Weights of a small transformer language model.
Architecture: rotary positions, tied embeddings.
Training: a variant of Muon for these matrices, 721M tokens, 5502 steps.
MLP neurons of a small language model. Each row is named by its layer, matrix (down: output weights) and neuron, and shows model dimensions 128-255. Each number is 128 + 32 x the weight over its row's rms, rounded and kept within 0 to 255. Numbers have three digits each. A neuron's up and down rows have the sign that makes its largest values positive.
A block is one neuron, or neurons of one layer that tend to fire together. Before each block is what it responds to, as a language model described it from the Wikipedia text at the highest values.

Description: Place-name final pieces
L9.down380:182132126180178125082136107119179099120177125115063169135118151116166123106117107171081171088112125133124089156043163115069180094110135165116123180139196132133107181096132124143192119158154150067079150174148127101142155157120190078134159183179120132095149119152117174156104118161145154131115079150118092144097155118107140105129142080134149145148061101120107089061124179114095134148099
L9.down450:112119084117141167137127193103182138143126189079111152135188107137123133095101172177116096085118140132136122124092172097114112155106102056150156102162117095098099175128139150110157087235160094116134156131112130160139140110136075083115155107129130099172174171128106152124119080176158133091156122128130090116039155045136150103152159113147193099124081084151136168102123139117132120141132
L9.down706:098140094093220114059147109191084087138127090148120104075127064121158121166139064140122124132112129152172124144135141166094075105083138094111141172120097107131138138144142092130152166176154116161082113165082128094216142127105104145075108151144166058066131094153123180081095129129123025145131159162128128101142118105131107134136121149145121147101122167115120106089052144155083122166104
L9.down780:175095122104160128077150135107192084089164136089124162136149111155083082132109108145107078144166147148103128125121171150094127145136133100114162136076186153180073190107161133190152088138155151161150134177127109149163115125103166124194134162178068138166109180146100174138158124082103169113102102187155106135153139072031128136095108086100085167095076071143129140148138138177086129184056

Description: Adjective-completing word pieces
L10.down134:116109173100163097143161096120107181122084129127078128127154058088129167091127059170135096150148103101128137149092085140093161107116097146131187222153105163199118148075149158174128142159139087139100146158166151084245104081156122117119154151109095125159174084198122083147090128132116106099156104145095096147195108134169084148121140125147121142111169082112136108051140171150122125105125
L10.down194:149066097097134068115127171129089096133122141095106125118114170122145132103152125114149132138151092127101137164136053197065170095146097190102159143140118085122140105198065166090132074169165091097131133126154070116138158125169184141129125192132046108157168134121112161092095103142137174163166179147104098121088122063160102163126138121110117159103121150159078134191173162121166116140119
L10.down215:152088173113122118133079108122102083154168105135120169118057077168195111131103137114145105138157082138148112071174152079119180162134171079090125197126106098061117108064131126142134152127155070170170129158133091156113117141123074105163117150117049163171078157175140137153116098177000121023124157108140129072129126122124079114108181137141051136088073156130193134103176106134117159085162
L10.down280:122106142113152094106153155135117120157162098155152175110118144210116148167130146148121108133145084155062152114123145140081129103102141148081135145030155132174119140153202134147156141112155104153154135156242069079121097209071063129147110133175104165154080127168108140166112178117096126141156212214108105146109160126145116134120116052124108124150127092122105107053130140225129142128139
L10.down283:136181142166091136130048154075154168151093142185169111135086106082144118137148114094104183158159085164153130120140107113113132075143102134129144124106154142131110068083144153154112211149156153099097133199121104065144178128076084140153159147152145152125108074134139066122162077154068158129177087129110123185169165167208128120155133136118134172126094138173137155135143115166152118131099
L10.down353:146151151169139082146151104124124161068108128098115155090079109113089138104134118153105150187096082165153165125135134152142181170164078113062154083112095103128148101155183118072110115114100167148167118138200167122113132043133107123128139152183131160135118103124177169108081066131148148106141165143094091119140137114135117110146172080106110136143126110087129096089168130093144218125124
L10.down427:112072145155138085139119169127186154152113134123116127113157077096185148114064175121179137160140086122141091140157138118121109139151136113155111124130137108113094094090150071164117188132123148144145181141181076170154062137151110102129097096135119141117101114136116094149116144135095171127112145138120127074112166112094129080115180113113136088089141145137142132108082119120139163146122
L10.down535:113147171159126087087126095101201154127102109095118089160064080157111150125071147116123132162135100164104115091133119138119156114064165084105188125148115110112085111143142172167130176091121093119072169108151161121165150103172196121118151143102101135095091105144127139140107120150095154136150157177130067086080124107096134089070142095101112096138141124138126127107105146189172152187114

Description: Mid-word "er" fragments
L9.down534:108150159126168117132108079128129088095161112109139143111086127155168097115146155139112171197129135155144120131163113110193162127138121138232159162075101162164114134175138213130138114145135114149100198151119107138099163083110125085152143144062140144131132108147132102144099117181089113110155115098153126148059087132113114032153136141172176121070120078144118120147115146182125136113194
L9.down684:134100160111159145117127068118112184143154149227117131069174155098141120102147154169099205124127176111059082122096174144124160103114117129098164103133091155163107034140150110132168180083168125149146179144115147090125126088156135089110091130109093151112129138121125125100109172157135161101071125134109193119085171133158112125155116150142220145141151090098195219172142157138137103104114
L9.down818:089121073156115139096163122140157123126177111122088129150128114119068124104144171057124094152081140133127124044095131093131079171075104143102136132146150075175131116198129129153145121067117056094140091156113133125124132138057153098110139107070086122161080058146172153146163136110158123185112097156131185097146118179076119146112086108100147115167097129140174140145155134147122113149105
L9.down1002:168092124095023088117098113137096166122104113099113087152134144105152167120103179140142146163090104193135120094044134135143174161115152162111118105078148180140148146136150109141146144077113133095170182115078129087114087087090214154141160108132116132151111138084185107145203091103159151144153090095062127125140113115054058122091098141109107172149132099152092162094135103148157139099148

Description: Color-word endings
L12.down94:143106131141148168146157064165130084125093224094228130144142167082132169122115127148206154119109067161117105144110147122142143174083113123192100132114123116135110086147180141064204152084111083160103158106082166048157113112090091118093148168149140113110113129097103144156120125097128147089053161137140147091105162148156140119133089102157151183160074142149102128082130116052159104161112
L12.down208:136116153086069045152155178106087069109113133167166110060162165154092174081107125143189140130194082135111168126157076092165168137134106154132096072122118155112123134123144089067126122152089119151139100131124178085109142118159112115177064147134122147170135194184153159110238064113146119117119090171157117127162178137133082150166179107136178100153051103170087117080198137132147117113112

Description: Before upcoming place names
L10.down144:117103152154121134138127146127137108106125109105163140144155166190131108127100119157174194127140138123195134105110142095148165132145103157143125141127141159076054104099134094110114058145130092093137156110122125086154131108128072092140139061137136100149146076122140190151131088114130131169152140217100136120115185109155122111151175159177128108162086103109122111146142038082115100185129
L10.down198:159082119186055129132065138160122036131177170182103144152138114169095131088121142111142102128133112175130145137187110135169159109164109108069080092131095113208148205076195160187127184142125125147139136138139117180113187105105144105173115147206113108150134153098136105120128097106127096085090084113105149151159157141163128109160095135103125111100146163130122098129103151138080126172140
L10.down211:193096145107125159192102139107150113168063087150077146130167131150120163097128093111175180093121154093145114105123190152125149134200104113140126124188175134153095175107113118149175136173039093111144110180130137121124192135126121119146155170094135119081194142115112072123146121106134142105107124138143200086171151136138151126169103139135180106149075140064094181096092136121143134136119
L10.down434:210244167137178142105118118127094145163120086205102100130161159067119142066168152106068124123123136131119179107103138126121125125093086144118095123104137157177140133154101162092160126142085101152148188158134149160114124185144118102112161134098182152128131154097171165085142108098122171166137129099069175139154141128138142160144122132144148167118099170115117140123089135155084149108117
L10.down489:140177154151112073118138157138182111131111143166116144158138060124122128141158112123151127047157197146124166200147121168162099127141114178143134190116067114126109086167134117127105102197116090135109141150182085151116143130124134118149074119143086118091127106116144137187133103097125118096099165147124171187113110107106156106165134152102132162147111118157085156111153094186112119128144
L10.down636:103127100143099116135102145130123115102083143138060173182157149117191106145171117097158140059098193173103100083150133159135153083096074100072179172140143114103089149059125111109145162158123147050134160172113141137169184128135179138197148120192114171165115161112154136135136094172090149089168159126152090052121122152132149144099081151151092102154110143100095088107135123118074101109130
L10.down916:151175168068146131117151167149126167155139183123130095143118162080102132082108113158097156200143142119127132116108049109186075194157134056152093156071085112127161121143126149167169080144130137179136164153162144183128183132110069089107153133112105057178095107110111091119101060090069139089114115124128135148149154075134103086126124100127112127173078164173146117095162137094108157174078
L10.down939:207157126071140100143138126169207131180121116132125087211141167124105151101105139157165170097105074096113157079107178111123149187153140146131142108181128137171145144179160112123137145141088089084134127101141148103143133171197102128199117136134114140140200136104135122072099168207124158101076134172141164088190114118125144137161029158153081133124052093124153116110082134130130138174094

Description: Place-name final pieces
L12.down164:121138127111136110130191150131152072140149121102133106110172116144139154198137149050122119130174141179165127059091136169130140120123142063162151142184082106169179105149160134146180087089139102123168126126124166134192180199078146094155174210151090093183086202144140138142132153134156178129176058134140181133173138132097138106092101152138081161097090075183093148155091173195129139124130
L12.down918:182142093134146104113127101072119113087191152101112150065169089114167118070129166135090120121094157154116051186159160131099174154110078081096149132136072118122088166116046165118112100176107072178125060118135085173111165095135094142102121170125101146114111127183133087186190141159177159161159118168120140129129173154052129132151106128165185108151087094065109105143097176172110128094149

Description: Paragraph-ending line breaks
L10.down52:147167120110172084112167132173136111135110165180157135153149150114143126105125074160094118108146123156183120105086071163140079127109113126155164093171175181114174120160109137132120172118165131182047124122149117144159142100119118169141147125078142106114115116188148091146114152132104108100115115152169117134152116105169107145130102090106122122095130078140126071161152130159081158107073
L10.down160:133129133067139186116101098127129125135106130088159127130104156088099082091158100136096095125154116124136163133132126096123143125134159108140130106155110100113089168128085141172087115149130174077159100100123144096138116120119137127164154139121130093093113145108108137102205147106125091164123118117100100100090124176116172137119123160085084186099079081119092108201179123155132134095135
L10.down333:146126129134109144116157153076097079107107107134147151133122116136157159101076119191084085166177122136093146125120151137161104154168185137096116129144144158108119144119071173127146118076145065106150143135125136139145129126095109139093146146141094115116166167160100168117149152196112159163122121090136118133070155091188134088163073173129137108143159108123103065175119091095171095128090
L10.down426:108122085153123151128129117114173110105185089114062169169173141131144143098144173077126136125156149157154112146116062117119137115164131093095130159163170128159128126186100097169137098140121159113165202094169159071095163113082106085074112080103154139118147149093085154151151174136196146115084158110165081126166098179119089173099078136142073119140143095087101137110090143176151180089099
L10.down443:087142121108127161151093125120086082118149139129113118110103106177142156076101098133152170109088147142169129116127128093113195141107111147128082112095130097108148111114119105131107095116152157166098144167141090154160070132139183103193137083042187039179124137145137135158156118091126141102097113065132123059120146127128102141145152122199097170073135094062156193104141083110158101123118
L10.down523:160126136098142146147214144125092104165114095118118151094130127123121143158190109148114126142147130134154061096129161083134152135160126127126094122115129118146122139127081104155154118156163152094161134100179125117126155136124110138090208093100133127094078132110143170145123132071147122120161118115098157158092127118155090111106079064113085105156110148124143125098154164124123137040148
L10.down541:140219074135110130152196126190100108068147186111129093179108175109147097130128109134085148105155124128085133078146139141111066144066086168141132091133120191115114107136048127111112111112161112126152156125121124130177149134156165143077177129134126125134118076183099173127148123123119133160132152108142108156193165128127154147122099152118126094076110132176109102105117113083134131147107
L10.down656:114158129152126166126138132112108110062161117137151137134101149104114161141108169150118135121134110117104126083138109131158112157085168121105142156144106142123118117104096174130151106103125166111127115121170133107135131140156121120108174115124116108171155157134111097124168137116145118172156135128127129144169119113142150140124113126095133142154104095185132114130113155124131116140178

Description: Paragraph-ending line breaks
L12.down37:092136141148113148122097159158120140118157165115102148108133108126114164162090097193119133143133104149117092099094113140106125173166126079122153127146090135112105149133120175134150114128106127129123122122128133124137128147133101084120184126118090114099155136146107143121110131161143129124135169093128079085125154113144119120166126173128116127144114120109142122126092119140138135148126
L12.down328:084118153128160221148091167096117103107156102168153128202130141159131112071123123105119172114090114129086088114128078193141102097122097163091178103150071127143168139116147104129105079146122122123126136127130119103151166140112173165111080109091138062116134179156112128127150104097187147092176112143152129138102121151145150148122125167125101135063111127144156105145141106089109097106173

Description: Mid-word pieces, Result headers
L12.down14:145109103155138109184067121150136054164090110123203116122071135162119109123136183186132137113147133129181100151092118136130080116082092107094064122137082159117097151107131158108118152201148122205130113129111115140141122116132133145120116081134185156109161224131111073190088150168094130061099152126138136094103161116113114110154168161202107155123140059085069155085069092119159176112076
L12.down565:172146101114133113079134113142112136151133154130106159168116094123112138136132133160089132178142131156167092103090153122103138157064090117194105145070145107152144078069148196185114111195150115129127115122142060094104163170168103115164057163067155082127111139131129173085092106102129139146161142109136134088093127083111120093100155149117107154113119128140115133119146144155104163103100

Description: Mid-word "er" fragments
L10.down88:115186168114148097112115088163092097160140130096105103111126112144121087114139140205152142136162115123103121164111135195150161193138151096137164138110177150171117092125143120092114117091102116190142116128093099124138152102185121070119113170086166103138092154058128136156131119144094108150177139164150120107128091145163140085075099154086173164147056153156182164096087108121147170108137
L10.down429:127127121114096096081111135156142148155179093139095127124109081130088124140079154128161196152146098112132085149108132158116075099108128163132083096160139118139122137116188153083114170135115087118131190120097138078121105122127184082102084116085137169137122144141205152182094125129119136150165138166091089191079127156207099113093110149090125179153192162134217154122124080098090090153115
L10.down560:084120184105169148141116189119128131166187132117148088123164133150097133077100043133157174152119120105118108130077164130140160175121142147042169145141143116146147113121124179158141153152108108122067130107120182075126154095166088155152182067126135129158117155154122141132168115124145090101124148116159137088070111129189114084150151107231129169112149133085108124171111051097135071141095
L10.down569:114092169057114142156099085136119152136144109152162088112124197138167095119147085105131164140094070153070147104157112109129161177136068172123076156106132079106164126142156084152153064138148173159077142115127180155131117124130106101081065082113160086078160134131129111122131123164102151135066123135084071167116156123129120124173124102105136150148107088075058105117135171178087106121107
L10.down576:100141119072097099076133148100091133069074190112128122147152123156083136125146152106165069138060091182131117144128131127136151153152161126096162116080157132147135096183132123141174182108173100143127125137205137148117081139082127158107148114131160121099137097095116131141091104122155079133072064179122121112177144164149119062114045102167081104163125049181160058115133147161089190096070
L10.down741:153071173073076165104107153120149114092075161135078114097128178118148105152078133113156169164101125175099129107130132173147134115109128129069111178125181107152123115139195159161142122142148154102178110142193140151173065143143175128140119137126131189153150126118153121073102124134112137140116065090170183128072092119151153108153063156105086165107110167083171155122057110110184110082115
L10.down748:110140131117159083068101110105095065114096193167150153123112116087124114109078119112155139162123156206128124102168153114059107122098096155126132096103087167132092179097155181128138158197089124123099154128134101158130133071122163189158150126092174163161136110143140151133103150189077115091149126145082149113148147117117138153169102132142109149122118132123117109085150172135153114122142
L10.down914:118139142083127171092158155139143134084053139128129066145181118189130116130038132146216165136092128149129163101169150139101165134179109116195125115089112130108111103218140073116096125156129147172063176163146193110137093051101100161179148206125121125097128110126128159063134136142153135194127120132100128120129157060171166119155122169129048173161132092097168095116069128151129098173109

Description: Place-name final pieces
L10.down63:158117118161163127102169104115130137144111080195137121125081119073164160133104129110142087072116078150037185113147131116122117090165127109199156118137156122086087235119101090148107145151103148128104215117087114099140121112169148127167132163094080116135150142133119156100183097198160179130153127121167134104092119118143072109145088052103078171121143080189074077142095132145145093120106
L10.down367:136146152127142138129125132155125061080151100137083150129105098146208155141099133192086115185124155151126091203105137131100128097135106168108086103130199188087148185121126084123160147135153131115131151103136115090129133163091144099075084149165098114150137129052099103133094132161119151147156104168129120132099154120118159098133093162063159095099098099111141091148106155166092154188118
L10.down511:143131112113107125121165130048133113179141103101122130135159148125100099152142161129059079158148129108108122081151163154082134174149135158103119164153146132173121147097177110138125116122146133135112112155194133142094112144111132062072155136171114115142084087157142161176084123142136151109113104122159116102133141125103152091147131184170133168105104074143105134091145126146149198173108
L10.down709:085117114163141115086140088110153164140109154142082170151107179141130159087142137133123103091122136129091102103108106074108084122075118145106126112196155141115109144129082117145132135120102106128127133139117125111127126133147084112150122185132135154098132155122169115196127112214141170052131153172137148128122170101114132085183107138149132089123084176150131083115193166113132143189150
L10.down830:154126174155149161094172126139103128063112115129072105171143147148139136134090138148124102108151085130087139164086168117129139137128093111084103115113175122147140229119144149190153188124144064195139167089137086187118117091152153112208117130134096159178191158107111116125158112151116148104139126161067122122090100046136113163150095159138111126182114090205108166108111141152081115147111
L10.down837:217142089130188122131121135117113146160113180069079138079123135143135099085125136089185136072154140151070137106091193126135173127090113115137134130164112138143120196116120163146093106146086109115161172120171115128156161117096145145145109172163094120157084173112130087170136108166190184135122089136081125158083115072071146119120117090171149147110056097144059164130105123171152113164144
L10.down913:196121098144175146085162158124127047109133122145058107115116130187161137106120140122167108145105088145175126122092115125101109130153094146118143140118129135082125173149117117223121143168118114115157132115115160125169143170154115089145117153152152105177179145125120118128130149180148117113137137129148156126070168109087109152127093094185122137146061101139084103093070125073114119135115
L10.down937:109143062122158152133136126102155094110157105087100091148144152181113130203117119141193171102083107082102163093072095119096143156198127147096201113142124098118111155132113158149124147162146096102139175155073116141119121193146189127132078113092088100153131149095091078102165131125146120152123119136110150086140143103116143188159063155150128191073113142136114098123132138186136155173092

Description: Before a place name
L9.down148:137127158077143117092061074139132071127076155116113147104160056113148148074116150124149147086086111149124121074091130132138137148132137174199185136155101077164108103170126094118184146119165104076082105123134160148119081149167110146188143168146095120131190160094120114129117105157157121149105167093176133091156164146148176101155098148130145145138109106127161177097150173116095069203107
L9.down281:110143173143092085163147115151070136100145129155154167121096120111076131118139155134153141177117187152138155135122152141113143138114148099086180149123114121082114148107090156119072092155098141130134123160179102092140123134186174069117118148135087124154137187048181163129156155162140128102143066156128137097132095166149150132173111094157110128160101167157088128107099150123156128132117
L9.down325:156116124155105149138153120094121140150072169137111120060207130130140124121067164138143126083132083119126112093151176134154102058148125143173095107120161083170140126142147148092106128203173090177115132115162106080094117179105172160093148123042140151177101116173098111151148153082140119148163135116083147167102101209131123149109126123142174166121135088196114125144153118114125074126170
L9.down579:091135130161170107111161121115048141143130179104113125119185126135127142112136124121099094137125130124160075101107194165133111158207124171114155143172130187137127171034139112116117148079119164119153154147125133160125157169118153137136083171140116107153202125086116100137063081123087116153119101103123134080141102146157096084130160163107151157090123133095142205149089153144148088129101

Description: Color word endings
L9.down508:117128149130164097133146094094167129203113052136085191136098140181163079163130177141170113120082137150124132093199093117108080105094128129111176148147154165110138155086090033181176152100131130148147100126136130087154166177117108154125151104144160109089140140216093095154140070063064149157156101131075148142155145146131086097096135146148092137147145165141125084115147115189072119136117
L9.down821:100200167121085171095160098176152199128105157214110124131152137086157097103083124168110102109176112118141181143119143121119144134087127140102145163127188102100151098080151107143149092159083149158089174094159099116103116125192164109146169145111141142208090058091131180132081163151111092088168143149111147149096129116129075092107128113097113079160140115142100161088125154098112102138119
L9.down887:139091161201130073087088131109146170104082064108126128192102141130130118146030118175133123129174127174089084121093128136164135126042096139128154167149166112127168159148164144180118115156144117106120135219156101127155099097134151048153120153114125095105093089155148164133100167160106172083118166112130133090114102131135114086133123137128157114188128095128107148112126125147162159083175
L9.down1014:149111149156103132146147141099127159127119105120184161081137098181100143113113132164140124149147120146060106157104135143126151157068139162125164119130100148155126168098177177204129084167190120142170199145162093126145120117184113078169119163108075112101166151169076118148102080156093168092078189152100079083092131111174115077133140084178102150132061059129129106151095153159123146148171

Description: Mid-word fragment tokens
L10.down0:128136205134174173088136125145175121134145159104150112103068153122104134151069093130172164108108178108157074087104129114187139143128166098177167102127153099145168124090183123179166139164122127184129198130071137060155131104117103098096130171108123130135081110155153174088133091097150117140105148103122155147146178070155177114109146185129143149108159073133142209070132095098074040086132
L10.down95:204165116126113164096195163107108138134136172147062087189171181146107116114181137090114108138173112151110129123148175147194153140058128111181138138107083112141151136137208168059203108110118107140175099130146130121149153150089126045189109143096154071139119107160140163140165128141189141111115130108164123137116135102155162117098142160165111189100048157133115138157178171121127196111112
L10.down480:134156152150120173116136143052049136118157124118151123155059142141061090148166163159145173150156092168225101166154119123107104160089161143186080142146180098142131094129150120142106110132085149141154111117103138125092092130152142092171156097115132113121133117107166112134125076121146142126056165096177140133155135130173176104069128134110139148168064138111142099174115110167132098149106
L10.down534:140125124107191066100125106146108118123168112160119133123107173105116076163119100075138149143040137164173194160084120112071106178109104160100096176083130139126109134112131070121131154140062145165117152095075180140099150140146118086182116115186111179111117138146127116187176148169150072108133083051055136148121110108184076066116123099122165129117136141049081159091035117173096105183151
L10.down671:171083118161164098119104139146123154177145124106107107098134183082168121190116176187149139090150141059067191138185080200117119093110148075174114115140127107143095124112102201089151125210127128099186147139166135107103100123144144101136142165133160172152091118108086132153124160131185099134151166116097109129111150159105156130137130198109099149174150109118138167183136133120094190162137
L10.down840:151079132138101135101129134144152096118110120117138122126144074043152110112160083128135170090096098126128124131103076110121108093157126189151109187119101164091147197096121103108122180142163173183124206105062158097163135071155132137115173121116149106178183051168163126133084128122115102086113133136110130189122134118218145147108111137095151152060135119134123115131117108128057093136141
L10.down984:184137180140169107150087083152143091122157114120143127156141158080060123093143094164146146212092073152120093116146074084088146111166174101137089105120159081148143071135117106121160144172121147142133153165152134113146085138109135164130059145156064169108152088131086107136156124091105144106207180121115047152130161164101091124131126138075156154109140157107133092151182144123083131165108
L10.down993:171128105069160106181158115114128155148163168159092113117138143176101158099093086125178202109106115054107090140087109149186118120081109094146131161091081146159136099115161174099103108175143115138126106138073133090100165108150172138120128123122150102155115125092186169150161192106077096142092165115167142079129156148116201105098150190103145152135139205161126079144107132118165180080109